config = dict(
    n_layer=9,
    d_model=224,
    n_head=4,
    n_kv_head=4,
    head_dim=64,
    d_mlp=768,
    vocab_size=1214,
    activation='swiglu',
    norm='rmsnorm',
    norm_place='pre',
    norm_eps=1e-05,
    positions='rope',
    rope_base=10000.0,
    rope_fraction=0.25,
    qk_norm=False,
    attn_scale=0.125,
    bias='none',
    tie_embeddings=False,
    parallel_block=False,
    init='uniform',
    init_std_qkv=0.0334,
    init_std_o=0.0,
    init_std_up=0.0334,
    init_std_down=0.0,
    optimizer='muon_variant',
    lr=0.00224,
    lr_mult_o=2.0,
    lr_mult_down=3.0,
    beta1=0.93,
    lr_head=0.00627,
    grad_clip=1.0,
    warmup_steps=200,
    schedule='wsd',
    decay_fraction=0.558,
    decay_shape='linear',
    final_lr_fraction=0.05,
    batch_tokens=32768,
    seq_len=512,
    doc_mask=True,
    train_tokens=282700000,
    steps=8628,
    dataset='wikipedia_en',
)
MLP neurons of a small language model. Each row is named by its layer, matrix (gate and up: input weights) and neuron, and shows model dimensions 80-207. Each number is 128 + 32 x the weight over its row's rms, rounded and kept within 0 to 255. A neuron's up and down rows have the sign that makes its largest values positive.
After each neuron's rows, "fires on" lists the tokens most often at its 100 highest values on Wikipedia text that the model never trained on; "fires after" lists the tokens most often just before its 100 highest values on Wikipedia text that the model never trained on. A number after a token or word is its count.

L2.gate439 [160 102  91 148 114 136  88 161 122  95 175 203 146 143 131 151  73  77 113  84 149 129  98 115 128 169 196 133 144 144 149 104 162 134 152 124 147 145 139 134 114  94  93 216 156 117 104 128  77 109  49 140 150 158 120 105  95 115 122 129  98 122 169 136  77 145 137 164 145 131  87  86  86 130 113 205  93  94 164  81 113 168 163 100 115 128 169 134 143 213  87 132  79  67 149 128 124 138 119  78  95  93 105 137 127 106 146 120 189 147 129 123 101 171 102 149 118 177 127  90 157 101 145 145 127 100 102 124]
L2.up439 [149 155 126 113  79 174 113 190 132  86 135 106  68 100  99 128 136 166  91  90 172  81 135 124  61 174 167 145 125 208 146  90 152 130  66 143 141 159  85 150  72 154 109 124 201 173  99 136 137  74 169  93 137 124 215 112 168 116 140 149  94 134 161  99 121  80  81 158  94 122 103 160 132 103 177 163 163 126 140 166 144 158 139 154 121 169 138 118 117 146 127 104 113 146 146 114 165 164 152 168 155 117 140 104 121 154 206 108  80  77 158 150  99 132 107 117 142 136 141 138 173 147 168 111  56 115 132  92]
fires on: "per" 21, "en" 17, "ch" 9, "ail" 6
fires after: " s" 33, " o" 19, " S" 14, " f" 4, "ce" 4

L2.gate463 [ 83 175 150 118  84 142 113 116 115 137 100 119 167  89  74 116 176 118 142 107 102  68 118 118 172  99 140 141 115 153 104 160 135 101 197 113 118 159 120 128  38 157 116  97 191 145 124 145 122 133 135 129 154 137  99 155 147 127 102 103 118 105 106 130 161 160 140 134  60 107 136 102 170 105 190 180 113 171  77 120  72 130 151 159 151 140  70 158 157 155 102 101 107 128 143 135 178  99  95 154 148  97 126 107  89 127 105  81 133 140 203 156 161 142  93 117  82 134 133  84 145 150  90 150  96 165 115 120]
L2.up463 [ 70 107 107 114 128 143 163 189 153  66  92 105 134 153 115 151 177 128  96 130  85 120 144 114 141  99 164 145  83 195 149 155 117 112 193 146 133 111 161 148  97 176  98  55 173 106 147 105 124 123  98 138 143 145 174 110 233  89 121  84 128  87 143 122 146 128 127 103 169 101 104 150 134 144 166  64 135 128  61 156 121 178 123 147 164 142 118 149 100 117 125 115 123 165 178 138  93 130 134 167 143 117  95 106 122 108 133  83 229 154 131 173  92 164 155 138 101 119 134 114 152 102  95  92 142 107 167 136]
fires on: "um" 21, " sup" 20, "ip" 6, "end" 6, "am" 6, "ial" 4
fires after: " d" 26, " D" 16, "r" 8, "d" 6, " de" 5, "ep" 4

L2.gate414 [ 89  74  97  69 114 110 126 154 150 129 100 139  96 101 188 108 197  89 164  92 110  79 103 142 128 164 128 131 106 128 111 120 149  96 212 149  71 147 161 129 120 145 166 178 146 169 117 114 149 128 167 126 116 181 120  57 126  81  70 107 121 109 116 152 184 134 145 104 162  99 129 106 126 135 149 101 128 198 111  88 128 103 157 210  67  63 175 169  83 147 175 135  97 142 112 183  97 135 130 151 137 167 133 101 186 107 174 128  77 111 157 111  97 105 146 142 112 123 131 142 158 120 118 115 131 117  80 184]
L2.up414 [130 130 152 149 100 105  96 146 153  98 137 138 114  84  97 130 134 117 118  93  87 129 112 184 130  55 150  85  93 124  94 142 136 174 120 146 158 171 130 112 151 142 190 124 170 133 167  95 174 126 141 214 108 116 137 102 150 132 141 101 135 136 121  94 152  95 145 140 160 148 151 189 107 161 149 100 171  97 104 134  67 166 146 174 134 108 146 120 109 143  66 155 102 154 143 131 121 161 139 105 145 101 122 162  88 131 120  89  66  66 195 133  99 171  68 109 122 130 126  89 177 195  76  92 166 217 102 109]
fires on: "os" 36, "all" 13, "b" 11, "or" 10, "ail" 10
fires after: "p" 23, " p" 13, " f" 12, " o" 11, "ep" 7, " F" 6

L2.gate349 [151  81 150 201 128 135 128 110 118 156 124 111 137 162 139 101 145 112 122 109  96  93 142 149 176 162 126  89 153 114 151 170 206 124  96 150 102 141 176 141 171 113 181  97  91 111 131 113 127 109 132 101 152 178 135 161  91 121 105 176 171 124 106  97 132 138 123 120  77 124 128 124  98  75 113 101  74 111 105 103  88 108 181  77 164  43 171 101 120  89 177 136 179 119 138 147  85 148 173 152 116  98 112 134 132 169 121 147 149  90 160  71  91 143  99  66 128 110 146 127 171 123 171 140  56 124 182 124]
L2.up349 [143 119  97 121 128 110 126 192 109  73 132 149 103  98 117 116 151 115 168 105 175 145 115 115 126 112  72 169 136 158 102 171 127 139 169 119 147 148 138 140  87 104 112 151 110 102 118 135 120 147 187 154 144 121 116  90 157 116  74 160 134 116 122  96 121  82  93 172 132  57 102  95 120 104 112 177 152 176 121 148  99 197 159 106 139  96 141  85 118 163  97 145 180 189  74 148 159 119 150 172 138 107  92 136 127  53 113 154 154 133  74 139  63  86  92 131  98 152 133 157 125  82  99 124 121  96  81 127]
fires on: "in" 53, "air" 7, "per" 7, "19" 6, " 197" 5
fires after: " f" 31, " F" 21, " up" 7, " sh" 5

L2.gate429 [136 122 133 141 132 168 141  77  80 157 177  90 110 154 188 174  83 117  97 112 180  79 130 145  85 123 109 197 153 155 149  99 146 113 120  79 100 130 124  72 125  78 190 173 110 211 144 118  92 113 114 127 168 117 142 144 178 167 118 108 137 145 124 125 173  90 128 115 131 128  84  74  87 141  68 191  62 135  27 153  67 100  97 138 146  96 154 107  73 104 100  89 119 162 143 140 127 178 137 101  87  78 118 144 114 140  91 143  77 134  85 104 143 107 165 137 135 138 173 122 128  93 180 101 131 152  68 161]
L2.up429 [ 87  62 182 105 131 120 185 106 145 162 140 147 126 177 119 121 104 157 121 147 145 104  95 150 164 123 126 160 149  85 193  94 115 168 178 104  99  81 146 161 208 155 114 150 149 165 137 101 177  77 189 117 106 118 154 158  78 141 124 122 113  99 164 157 109  99 163  86  94 180 180  87 138 107 137 125  93  67 135  84 155 143  78 113 147 126 162 103 106 132  88 133  62 172  79 134 144 198 160 171 105 171 131 102 187 177 191 109 125 136 121 165 135  93  96 155 116 130 139 130 147 109 142 110  86 137 196 111]
fires on: "il" 15, "or" 14, "oy" 11, "al" 11, "iz" 11, "duc" 9
fires after: "ad" 12, "pl" 11, "iv" 11, "v" 11, "ro" 8, "gan" 8

L2.gate696 [ 75 127 137 104 130 147 131 123  97  21  99 162 107 136  87 156 130  89 195 111 118  83 126 114 118  98 182 156 143 146 104 157 171 131 164 112 123 164 117 114 127 100 116 155 189 117 127 145  70 197  91 147 101 174 109 144 108 136 113 176  93 201 107 174  94 138 124  78  71 119  97 112 113 101 132 151 149 120 186 116 157 167 183 171 159  94 102 126 124 158  92 148  89  49 171 116 162 124  95 141 158  55 119  95  88 190 103 157  92 119 121 121 132 100 162  94  78 120 105  87 114 118 123 137 140 130  90 147]
L2.up696 [109 143 145 120 130  49 155 189 145 121 100 132 190 192 143  86 156  82 114  62  95 137 163 111 142 134 135 177 148 123 109 188 167 133 150  74 107 181 129 172  58 160 126 145 106 100 124 178 112 128  60  74 145 182 181 135 152 152 145 131 130 175  84  99 100 119 173  62 106 149 176 151 156  91 138 129 101  86  73 166 162 141 123 126 191 129 133 109 131 143 119 172 136 131  59 152 124  71 136 186 128 135 143 158 105 121 151 122 111 170 134 120 121 124 119 119 148  92 160 146  88  91 137 108 151 141 111 153]
fires on: "ous" 13, "ang" 12, "rist" 12, "ern" 12, "ith" 10, "all" 10
fires after: " Ch" 24, " ch" 17, " h" 12, " F" 7, " Le" 5, "c" 5

L2.gate16 [175 190 144 227 132 141 159 133  81 153 164 156 113 174 137 165  69 170 125  86 130  84 116 101 113 174 108 103 101 105 122 116  98 192 103 100 163 145 101 124 135 119 166 125 197 165  94 119 132 142 125 116 131  92  65 133 118 144 161  97 115 164 143 146 154 116 208 156 157  99 101 105  88  88 188 110  96 164 153  93 140 120 106 142 128 125 105 145  75 159 139 152 101 137 119  81 104  80 138 147 154 154  98 100 197 153 127 105 151 145 108 163 158 118 168 162 124 180  98 150 203 121  81 174 184  92 120 149]
L2.up16 [140 140 122 164 141 143 177 148 114 176 191  83 161 137 138 160  83 172 146  88 138 134 146 156  89 158  83 150 119 108 105 110 119 157 144  74  95 166 135 135 163 125 140  99 185 150  63 172 130 106 155 164 135 186 117  82  96 106 146 138  81 133 189 117 146 183 147 169 174  59  82 102  89 162 156 139 146 237 189 106 148 160 129 121 120 110 111 180  73 116 115 117  94  92  92 126  92 144 170 111 135 143 123 144  90 140 104 132 126  89 134 125 153 136 124 162  76 144 134 102 165 145 129 170 165 137 155 144]
fires on: "in" 20, "un" 18, "ar" 11, "r" 9, "ater" 8, "ing" 5
fires after: " W" 28, " w" 23, " j" 9, " J" 7, "ash" 5, "ol" 5

L2.gate337 [ 91  86 101 197  85  87  88 151 119 152 125  81 116  95 174 134 199 122 194 120  96 130 145 125 159 146 135 126 144 134 117 173 183 156 134 160  85 105 137 140 171 186 119 128 140 101 142 115  92  32 119 132 138 131 173  74 117 125 138  87 121 110 118 147  98 174 132 147  94 162  89 118  67 143 140 108 151 145  93 117 130 118  81 163 151  84  94  98 134  99  96 119  99  96  65 115 193  73 124 141  97 115 108 135 239 110  90 138 123 164 123  92 145 138 146  60 156 145 106 141 162 157 178 137 125 184  99 128]
L2.up337 [122 134 139 166 171 102 148 197 109 144 100  97 161 171 169  81 159  58  87 141 109 136 128 140 131  91 145 102 188  80  97 101 134 131 116 141 152 175 142 157 123  62  91 146 144 146 112  86  84 157 106 164 143 110 120 110 152 122 138 129 163 109 129 123 149 107 110 140 111 205  94  80 120 122 117 159 203 116 131 161 100  75 139  84 165 146 134 126 135  81  92 115 140 114 120 123 105 103 119  98 104 170 120 222 172 128 124 124 118 143 132  94 126  82  65 124 105 149 152 121  98 157 215 166 162 170 144 102]
fires on: " spec" 17, "os" 17, "s" 13, "S" 13, "ct" 12, "it" 8
fires after: " J" 17, " I" 13, " A" 13, "A" 10, " Ed" 9, "I" 7

L2.gate562 [ 99 122 200 103 123 181 126  82 133 114 125 101 110 120  86 152  84 123 159 142 124  34 129 151  99 100 152 120  83 106  90 112 147  34 119 132 135  65 100  73  64 125 130 118 133 114 145  78 107 101 156  54 103 155 189 109 107  85  71 163 143 144 160 106 127 120 145 117 143 145 195 153 101 121  34  88 178 155 105  90 160 164 164 101 129 130 173  99 122 164 173 101 154 144 129 106  92 103 131  87 118 166 121 114 120 156  93 130 125 116 100 150 111 123 185 100 113 188  73 103 133  93 157 160 142 116 146 172]
L2.up562 [ 96  98 103 103 132 128 101 158 147 146 190 183 132 134  39 126 141 127 102 112 234 137 173  77 127 135 133  99 129 144 143 120 162 136 127 109 104  85 167  95 108 124 168 155 201 166 132 170 105 172  86 124 102 135 151  66 148 149 102 145 146 132 169 110 120 141 131 131 137  93  93  88  71 128 215 152 129  86 104 107 131 126 148 127 130 105 133 140 152 179 127  95 153 136 130 202  80 154  70 139 141 173 195 106 144 179 164 112 151 149 138 116 123 178 117 120 138 115 110 130  90  83 101 117  52 105 144 142]
fires on: "ight" 31, "ron" 13, "all" 10, "ail" 7, "ab" 5, "igh" 4
fires after: " f" 48, " F" 17, "f" 7, "F" 5, " N" 4

L2.gate535 [ 87 200 112 126  75 116 159 110 137  97 126 150 142 148 140 154 131 153 173 145  97 121  73 145 122 148 159 140 157 114 163 107 164 127 172  65 103 179  98 195 150 161 159 151 113 129 139 142  91 138  76 144 133 113 151 120  89  97 101 114 117 105  58 115 138 182 122 142  97 137 167 116 171  61 104  90 190 127 128  73 127 139 107 107 129 131 165 160 164 123 106 131 102  83  83 136  80 102 140  99 106 137  84 108 126 170 164 183 143  34 139 131 190 147 127 140  60  89  91 141 128 153 106  74 114 161 126 126]
L2.up535 [134 171 110 123 142 141  55 106 109 120 148 115 154  87 102 175 143 113 164 156 107 142  92  96 150 117 148 125 165 126 119  91 161 184 189 133 134 164 150 178  89 119  85 147 140 108 130  92 108  83 117 169 135 135  90 135  94 132 118 169 175 165 150 118 193 118 152 137 164 113 102 116 171 129 120 131 135 113 170 137 150 127 161  93 143 191 206  89 164 122 130 140 138 181  69  64  64  76 139 149 115 111 149 147 144 170 122 135 144 165 161 116 109 186 106 140 167 186 142 166  74 171 125 132 138  87  74 101]
fires on: "ir" 54, "ct" 5, "s" 5, "t" 5, "g" 5, "on" 4
fires after: " v" 18, " g" 15, " G" 13, " c" 6, " V" 5

L2.gate139 [102 105 135 112 146 161 115  73 149 116 112 150 114 171 127  93  72 205 165 177  88 120  90 111 186 110 141  91 146 104  74  78 151 134 164 128 130 155 130 142 130 117 126 148 138 119 115 163  99 127 123 130 135 100 188 154 146 129  76 129 211 181  77 124 150  88 124 152 197 139 134 126 115 119 118 162  88  92 228 111 104 105 109  94 105 145  81 103  90 115 145  96  99 117 121 112 187 130 139 117  96 134 188 118 124 189 149 136 130 116 122  98 115 184 148 101 148  83 136  76 150 161 104 184 139 142  90  87]
L2.up139 [144 169 150 106 139  65 158 147 119 190 129 108 112  60 127 171 110 144 126 173 118 151  75 158 119 112 113 110 168 146  75 109 128 171 153 146 112 176 150 101 126 133  86  68 157 136 110 164 183 145 153 180 103 161 147 154 148 155 107  93 116 117 157 178 110 101  72 105 148 163  88 127 143 133  98  93  82 111 119  87 112  99 142 146 117 164 144 116  97  83 167 105 142 189 101  60 103  87 125 109 133 114  94  97 118 118 133 128  80 138 172 141  86 138 114 139 143 157 165 149 150 139 176  63  85 112  96 145]
fires on: "l" 46, "===" 30, "s" 10
fires after: " G" 33, "\n" 31, " g" 10, " v" 7

L2.gate695 [158  65 120 118 113 116 146 193 102 106  74 181 129 116  98 191 134 134  98 110 140  73 148 134 114 153 130 150 164 156 105 132 170 153 110 163 210 123  98 194  88 122 179 140 139  84 206 110 116 131 149 173  80 127 149 197 144 106 110  82 142 124 118 115  87  75 168 132 162 164  44 104 144 149  75  70 137 163 115 140 104  73 106 169 125  84 122 144 164 123 133 187 156  71  85 173 151 121 161 160 120 136  88 127 146 127 150 141 144  96  71  72 111 120  87 211 141 149 138 138 155 156  92 141 101 130 175 130]
L2.up695 [ 33  98 187  83  66 141 109 140 101 181 107 164 169  92  76 207 163 129 144 107 167 165 212 119 109 148 135 147 130 123 161 110 164 108  97 135 139 177 166 124 148 111 141 187  96 129 189 113 164 128 188 140 117 166 111 198 122 123 155  88 119 103 122 100  97 130 163 100 179 144  88 131 134 174  79 121 137 116 159 121 106  90  88 128 108 133 152 159 160 128 128 134 127 150 172 114 122  96 123 137 135 153 133 117 103 102 135 206 150  81  44 156 158 119 127 172 167 148 125 150 142 139  86 110 103 125 124 155]
fires on: "oc" 49, "le" 7, "ers" 6, "inc" 5, "ics" 5, "ic" 5
fires after: "em" 20, " v" 16, "o" 7, " r" 6, "in" 5, "un" 5

L2.gate300 [152 127  72 148 178 153 158 131 103 114  96  73 155 119 116 114 191 130  67  52 148 118  80 111 127 184 123 117 140  74 121 126  98 165 186 166 105 149  99 169 125 105 148 159 121 132 128 100 162  84 168  78 131 163 177  95 131 159 147 116 116 106 144 138 131 172 166 104 174 128 156 151  80 209  89 155 126  54 140 159 157 162 163  96 120 118 110 132  68 123 161 132 172 162 141 147 116  95 114  84 140 163 156 140 107 122 166 120 182  91 109  56  92  88 109 204 132 110 129 140 199 194 118  98 127 142 148 136]
L2.up300 [128 164 176 191 136 124 178 102 121 138 110  88 146 105 134 115 107 124 125 148 149 162 137 151 130 146 166  44 167 119 101 137 139  68 162  98 121 146 113  86 109  89 123 106 141 136 122 123 157 105 119 148 141 115 147 154 109 160 134 130 211 169  64 102 187 103 125 119 132 125 100 133 168 109 125 118 189 123 145 120 130  65 151 178 100 142 130 130 180  85  92 111 149 128 156 120 111 109 143  97 113 166 159 138 112 101 145 191 133 105  95  94 195 135  88 111 132 136 145 165 174 172 119 127 141  97 133 115]
fires on: "oc" 19, "em" 17, "s" 9, "ers" 7
fires after: " v" 43, " " 17, " V" 9, "19" 4

L2.gate345 [103 166 161 133  79 131 150 118 176 139 177  92 143 122 157 155  93 135 195 147 118 114  81 130 114 135 178  90 122 113 142 148 113 125 132 135 129 200 190 146 116 124 119 113 119 101 131 135 120 174 100 112  89 172  46 103 117  90  88 103 163 198 126 101 113  98 135 131 125 141 114 101 157 120  92 100 102 108  68  92 177 116 160 106  99 130 133 162  62 120 110 172 144 103 154 171 192 165 134 112 147 151  34 160 135 182 136 162 142 104 134  95  52 110 126 163 143  79  80 144 114 103 117 124 114 134 146 171]
L2.up345 [ 75 126 126  81 153 136 172 106 121 198 134  99 121  96 120 133 133 128 163 133 105 157 107 172  91 108 147 100 139 129 115 134 157 202 171 149 167 172 119 145 121 154 135 148 117 156 125 111 113 142 153 146 137 134 141  88 110  96 133 189 158 190 135 155 111  56 158 118 175 157  62 146 117 138 112 117  73 118  90 158 153 115  87 144 152 150 129 166 144 130 132 119 104 127  81 111 151  63  81 110 120 186 112 117 108 110 155 145 126 150 195 157 129 131  97 128 120  70  93 156 100  73 112 107  85 190 141 136]
fires on: "s" 21, "est" 13, "as" 9, "ol" 9, "ens" 8, "igh" 5
fires after: " K" 25, "y" 19, "e" 8, " N" 7, " t" 6, "K" 6

L2.gate194 [151  65 143 132 130 127 106 130 132 146 135 122 130  85  65 166 117 143 160 168 155 124 101  53 144 131 132 155 104 117 174  78 135 164  47 150 167 123 135 107 118 152 136 143 117 175 142 161 149 136 182 213 107 148 165 105 116  53 176 140  82  67 146 121 149 130  94 144 112 151 119 172 170 151 112  77 148 125 136 108 184  90 120 136  82 133 125 143 101 117 158 155 145  86 102 120 120 123 118 153  47 160 110 154 133  85 159 117 125 117 136 131 134 174  50 184 123 139 162 124 122 105 111 141 130 189  88 130]
L2.up194 [129 139 118 141 171 115 146 154 131 107 136  75 137  93  99 126  97 176 156 153 116  96 103 112 119 129 193  81  87 162  95 103 111 152  72 210 129 130 108  71 120 128 125 119 111 184 156 114 129 126 174 192  92 157 178  74 173  75 158 141  85 129 138 121 142 160  79 107  95 167  93 205 181 117 137 110 195 137  89 130  78 119  94 185  98  45 135 117 160 114 135 113 162 180  90 166 143  98 137 140 123 106 114 102  98  37 116 129 156 131  99 111  98 191  43 154  80 129 128 115 151 126  86 164  96 163 104 118]
fires on: "er" 17, "ans" 14, "ers" 14, "ard" 8, "ff" 7, "ut" 7
fires after: " S" 16, " V" 15, " v" 14, " M" 7, "u" 7, "v" 6

L2.gate587 [117 162 132 119 142 133 134  91 102 147 123 167  75  99 173 165 125  98 142 184  96 173  95 139  95 143  98  57 115  84  83  90 106 119 168 131  84 158 145 126 173 112 127  90 138 136 164 201 100 129 102 140 134 193  91 121 147 143 119 157  76 138 128 148 126  93 148 116 150 153 171 170 144 162 151 174  90 157 166 147 164 132 110 132 163 174 108 174  93 110 131 159 138 140 158 134 132 146 186  89  75  95 151  87 139 113 107 145  87 130 178 163  96  88 114  99 146 143 126 110 107 152 194 156  81  87 126  94]
L2.up587 [100 183  98 152 146 196 117 113 134 131  75 125 139 198 139 123  79 151 101 113 128 171  73  74 135 138  88  88 109 143 127 119 110  77 108 189 127 135 177 102  90 123 189  91 129 137 157 141 163 161 134 111 110 177  87 126 108 148  82  64 104  94  52 173 145 152  88 135  96 151  99 160 145 109 161 117 148 130  79 157  94 191 172  85 167 125 149 116 113  55  96 126 112 188 155  72 130 154 157 138 127 107 123 152 116 130 165 116 125 182 167 123  86 100 129 174 146 150  72 131  87 118 133 107 110 158  96 168]
fires on: "our" 17, "over" 15, "ial" 14, "or" 10, "igh" 6, "air" 6
fires after: " c" 25, " spec" 13, "pl" 8, " inc" 8, "c" 6, "e" 6

L2.gate238 [145 116 142 124  72 129 195 111  63 145 104 123  77 153 113  89 106  85 120  97 104 141 100 196 130 162 161 187 160 162 131 138 117 122 150 102 148 108 157  81  96 113 175 141 157  93 140 121 113 148  94 183 197 161 148 130 164 135 120  99 114 126 175  98 162 118 135 199 142 134 136 161 116 113 158 137 121 170 140 123 111 114 139  98 134 120 111  96  99 153 163 123 108 104 162 134  62 119 119  90 135 139 118 105 177 155 160 189 151  70 150 162 121 141 131  97  48 148 110 122 108 102  68 112 146 116 131 199]
L2.up238 [120 105 128 143 113 117 136 125 154 174 134 158  53 159 158 149 152 112 118 171 169 164 105 140 122 162 137  90 146  74 117 130 153  98 116 121 115 153 116 118 145 183 237 163 129  96 132 162  90 169  84 132 201 103 100 168 145  57 112  86  92 144 125 120 125 123 197  75 100 121 181  94 159 151 190 162 146 128 118 116 174  85 142  95 126  84 113 107 132  91 151 137 119 148 101 147  69 159 153 115 157 133 109 173 142 165 112 112 179 102 147 129 131 175 161  38 127 167  79 106 146 113 174 123 141 186  96 159]
fires on: "un" 15, "ig" 11, "an" 11, "ail" 10, "ri" 8, "all" 8
fires after: " f" 29, " F" 23, "le" 8, "ac" 7, " Ch" 6, "e" 5

L2.gate490 [ 99 203 114 180 147 124 138 155 135 116 116  90  97 152 127 146  29 121 129 150 136 130 152  65 124 116 128 169 118 127 153 103  88 162 121 163 118 112  98 103 158  68  84 137  95 173 103 159 144 114 167 155  93 122 120 122 206 132 126 134 114 173 139 160 122 160 162  93 111 144  71 100  78 130 167 105 130 103 177  92 103 104 144 117 100 104 135 187  78 110 125 123 149 169 119 108 137  88  71  90 169 149  81 124 115 101 154 102 103 116 152 130 129 126 146 180  80  90 162 141 100 152 128 114 136 170 100 114]
L2.up490 [169 119  86  96 125 114 147 151 125 155 116 167 108 147  71 164 125 166 136 141  97 154  78 124 142 168 114 145  62 103  42 116 171 104 139  92 168 114 118 138 151 139 123 115  98 112 193 169 121 110 146 115 131 110 161 161 121 165 118 154 129 137  93  98 212 125  87 148 154 181 135 173 156 142 101  95  85 158  73 171 116 143 169 181 132 118 105 184 144 210  93  82  91 104  89 106  58  79 125 161 134 100 148 108 164 111 164 107 164 181 122 152 154 143  65 127  99  93 127 116 136 121 160 105 111 108  93 136]
fires on: "on" 21, "ac" 11, "inn" 10, "ion" 9, "ourn" 7, "iv" 7
fires after: " M" 13, " J" 10, "ers" 9, " v" 8, "g" 7, " j" 6

L2.gate604 [ 87 143 125  88  99 127 122 110  46  73 155 132 103 114 131 150 168 136 124 118 137 137 141  78 124 141 154  87  91 108 171 137 172 140 102 119 122 145 171 185 137  94 158 124 103 149 151 134 131 143  92 121 165 164 145 166 161 164 139 155 132  98  78 107 183 101 132  83 137 158  70 164 127 137 147 143 105 114 141 117 120 159 101 103 124 127  98 130 130 128 125 101 135 176 149 163  88 102 106 128 123 179  43 125 123 114 106 106  37 135 167 130  70 137  86 137 123  86  66 162 118 130 152 110 116 173  91 101]
L2.up604 [ 75  90 153 136 172 170 172 136 192 131 154 137 101 156 130 124 123 151 160 149 172 158  96 108 160 150 167  89 170 147 125  99 132 146  60 163 111 109 125  78 121  70 146 100 106 129 165 175 132  76 147 104 112 146 166 115 166 109  98 113  80 121 121 110 163 137 153  66 154 124 154  86 152  92 145 124 118 118 115 100 154 148 155 167 106 109  86 141 151 170 106 141 104 108 107 184 119 103 155 128 190 152  98 123 146 106 139 168 186 130 142 115  98 141 161 142 132 105 144 108 156 160 142  82 134 136 135 119]
fires on: "ch" 22, "al" 14, "le" 10, "i" 8, "er" 7, "s" 6
fires after: " comp" 20, "ear" 13, "iv" 9, " Cent" 7, " per" 7, "ip" 5

L2.gate406 [ 89  92 170 186 114 135 103 142  66 128  97  91  95 107 134 122  86 165 136 113 140 141 112 187 130 102 139 171 169 147 146 163 135  96 105 152 110 188  83 163 114 148 102 121 121 105 122 131 129 118 108 118 122 216  97 116 114 103 169 123 157 144 125 142  84  75 187 146  81 147  77 108 121 125 149 112 103 148 102  98 167 129 182  64 163 135 108  38 120 133  84 150 130  69 165 104 105 118 121 134  74 142  42  85 184 123 154  76 106 153  70 119 110 135 112 149 169 167 126 156 114 121 116 195  75  85 162 129]
L2.up406 [105 136 107 135 128 107 115 147 164 174 145 123 157 178  82  84 139  73  71 106 161  62 128 132 123  81 146  74  92 122  84 118  88 112 120  97 112 103  86 147 176  74 126 146 119  63  97 164  86 130 183  80 151 132 151 143 149 103 151 135 168 108 127 143 101 121 130  96  88  44 143 119  82  79 122 151 149 169  72 143  79 112 135 138 151 150 164 135  79 125 123 123 132  66  92 123 149 110 130 230  89  96 136 154 133 114 149  97 170 173 142 115  64  51 146 104 125 107 134 132 163 118 185 189 101  59 131 108]
fires on: "in" 29, "re" 22, "ist" 21, "k" 10, "th" 8, "/" 7
fires after: " f" 36, " l" 13, "ri" 8, "eng" 8, " F" 6

L2.gate293 [185  80  85 123  87 166 138 117 143  63  72 123 155 171 163 105 140 136  85 145 120 136 150 107 105 173  60 126 157 155 112 145 180 140 198 173 162 108 144 109 114 151 139 169 134  50  82 123  52 166 163 162  79 111 171 137 134 124 162 100 105 180  94 169 141 100 158 178 143 136  93  90 104 120 139 141  99  66 137  74 162 167 138 121 113 149 142 163 112 166 192 158 104  85 100 157  68 133  61 184 115 106 161 121 151 132 164 104 116 144 163  58 115 110  91 115 174 117 148 143 133 195 157 173 137 127 134 131]
L2.up293 [127 126 138 140 157 176 160  90 151  72 115 136 165 157 102 115 149 183 123 113  96 100 146  47 145 161 111 105 160 147 119  53 195 173 120 164 141 103 104  69 152 114  47 116 158 169 102 136 130 113 142 171 164 106  78 122 124 130 130 143 150 105 111 106 207 151 131 122 127 106 126 144 175  99 103  77 139  88  54  66 113  97 147 116 155 152 163 155  97  60 200 112 104 155  97  96 118 103 138  88  98 178 111 107 159 114 171 127  80 113 123 121 143 130 198 132 132 109 141 173 213 125 170 145 124 145 127 154]
fires on: "et" 39, "pl" 12, "ater" 11, "ess" 9, "est" 5, "er" 4
fires after: " " 20, "em" 12, " m" 10, " g" 9, " v" 7, " V" 6

L2.gate505 [158 123 145 134 137 180 120 130 130 152 162  98 175  74 140 146 132 141 109 135 148 143 140 156 112 156 184 120  92 171 148 106 181 135 106 131  86 142 129 134 134 145  69 142 189 130 100 137 208  83 175 163 123  71  87 158  66 116 125 126 106 135 125  38 117 122  60 139 167 126 107  96 129 145 135 154 185 117  92 122 153 120  78 137 133 109 136 111 153 158 163 133 146  70 174 162 179 187 111 156 141 104  78 153 171 126 134 123  48  37 145  58 140 119 176 131 131 177 156 172 164 143 175 140 141 111 117 117]
L2.up505 [116 137 202 141  73 158 176 183  65 156 149  77 113 103 169 139 118  92 118 123  94 153  97 125  53 152 161 102 151 128 111 163 114 128  73 150 168 146  80 134 154 111 115  97 124 135  46 154  95 149 147 171 135 108 165 141  97  74 140 148  78 152 135 100 122 152 122 150 125 109 112  90 161 131 161 128 146  84 136 172 140 156 158 117 149 179 167 130 207 137 187 128 156 131 142 160 143 143 130 119 104 133 129 123 141 138 107 127 125 109 149 105  83 115 125 105  87 125  60 152  90 163 198 113 118 119 111 144]
fires on: "al" 36, "ac" 14, "ens" 13, "ak" 8, "ake" 7, "os" 7
fires after: " V" 20, " s" 13, " S" 10, "om" 7, " f" 6

L2.gate95 [144 119 132 128 138 118 108 142 117  83 132 141 137 107 168 115 175 120 167 104 180 155 103 105 107 156 140 165  58 153 127 115  96  85 169 126 114 137 144  82 152 104 136 153 103 142  98 131 156  95 160 130 148 147  68 107 138 137 105 201 108 153 172 140  85 120  86  82 168  52  86  67 111 124 190  95 166 132 130  64 173 148 169 108  90 125 116 147 167 145 120  97 143 159  55 122 121 190 106 102 157 144 127 158 128  78  90  90  78 162 116 112 161 139 121 101 132 128 123 139 146  74 119  87 120  97  63 143]
L2.up95 [ 58 129 128 163 118 126 120 134 132  82 124 180 122 128 169 195 153 104 125 103 139 107 144 127 157 127 107 114 127 154 107  91 131 139 148 164 140 141 161 118 174 160 166  90 142 148  63 108 127  89 168 149 110  97 104 138 126 105 133 121 110 161 118  78 131  97  77 136  98  78  86  68 127 111 198 167 139  66 154 176 150 150 132 104 103  89 131 127 153 188 130  80 170 168 123 100  80 159  49 118 123 112 147  99 149 104  98  78 102 114 121  99  60 143 100  75 119 105 156 124 176  89 108 110 184 120 130 132]
fires on: "le" 25, "arl" 18, "I" 17, "eb" 9, "all" 8, "ter" 4
fires after: " A" 30, " K" 12, " F" 10, " P" 8, " p" 5, " f" 5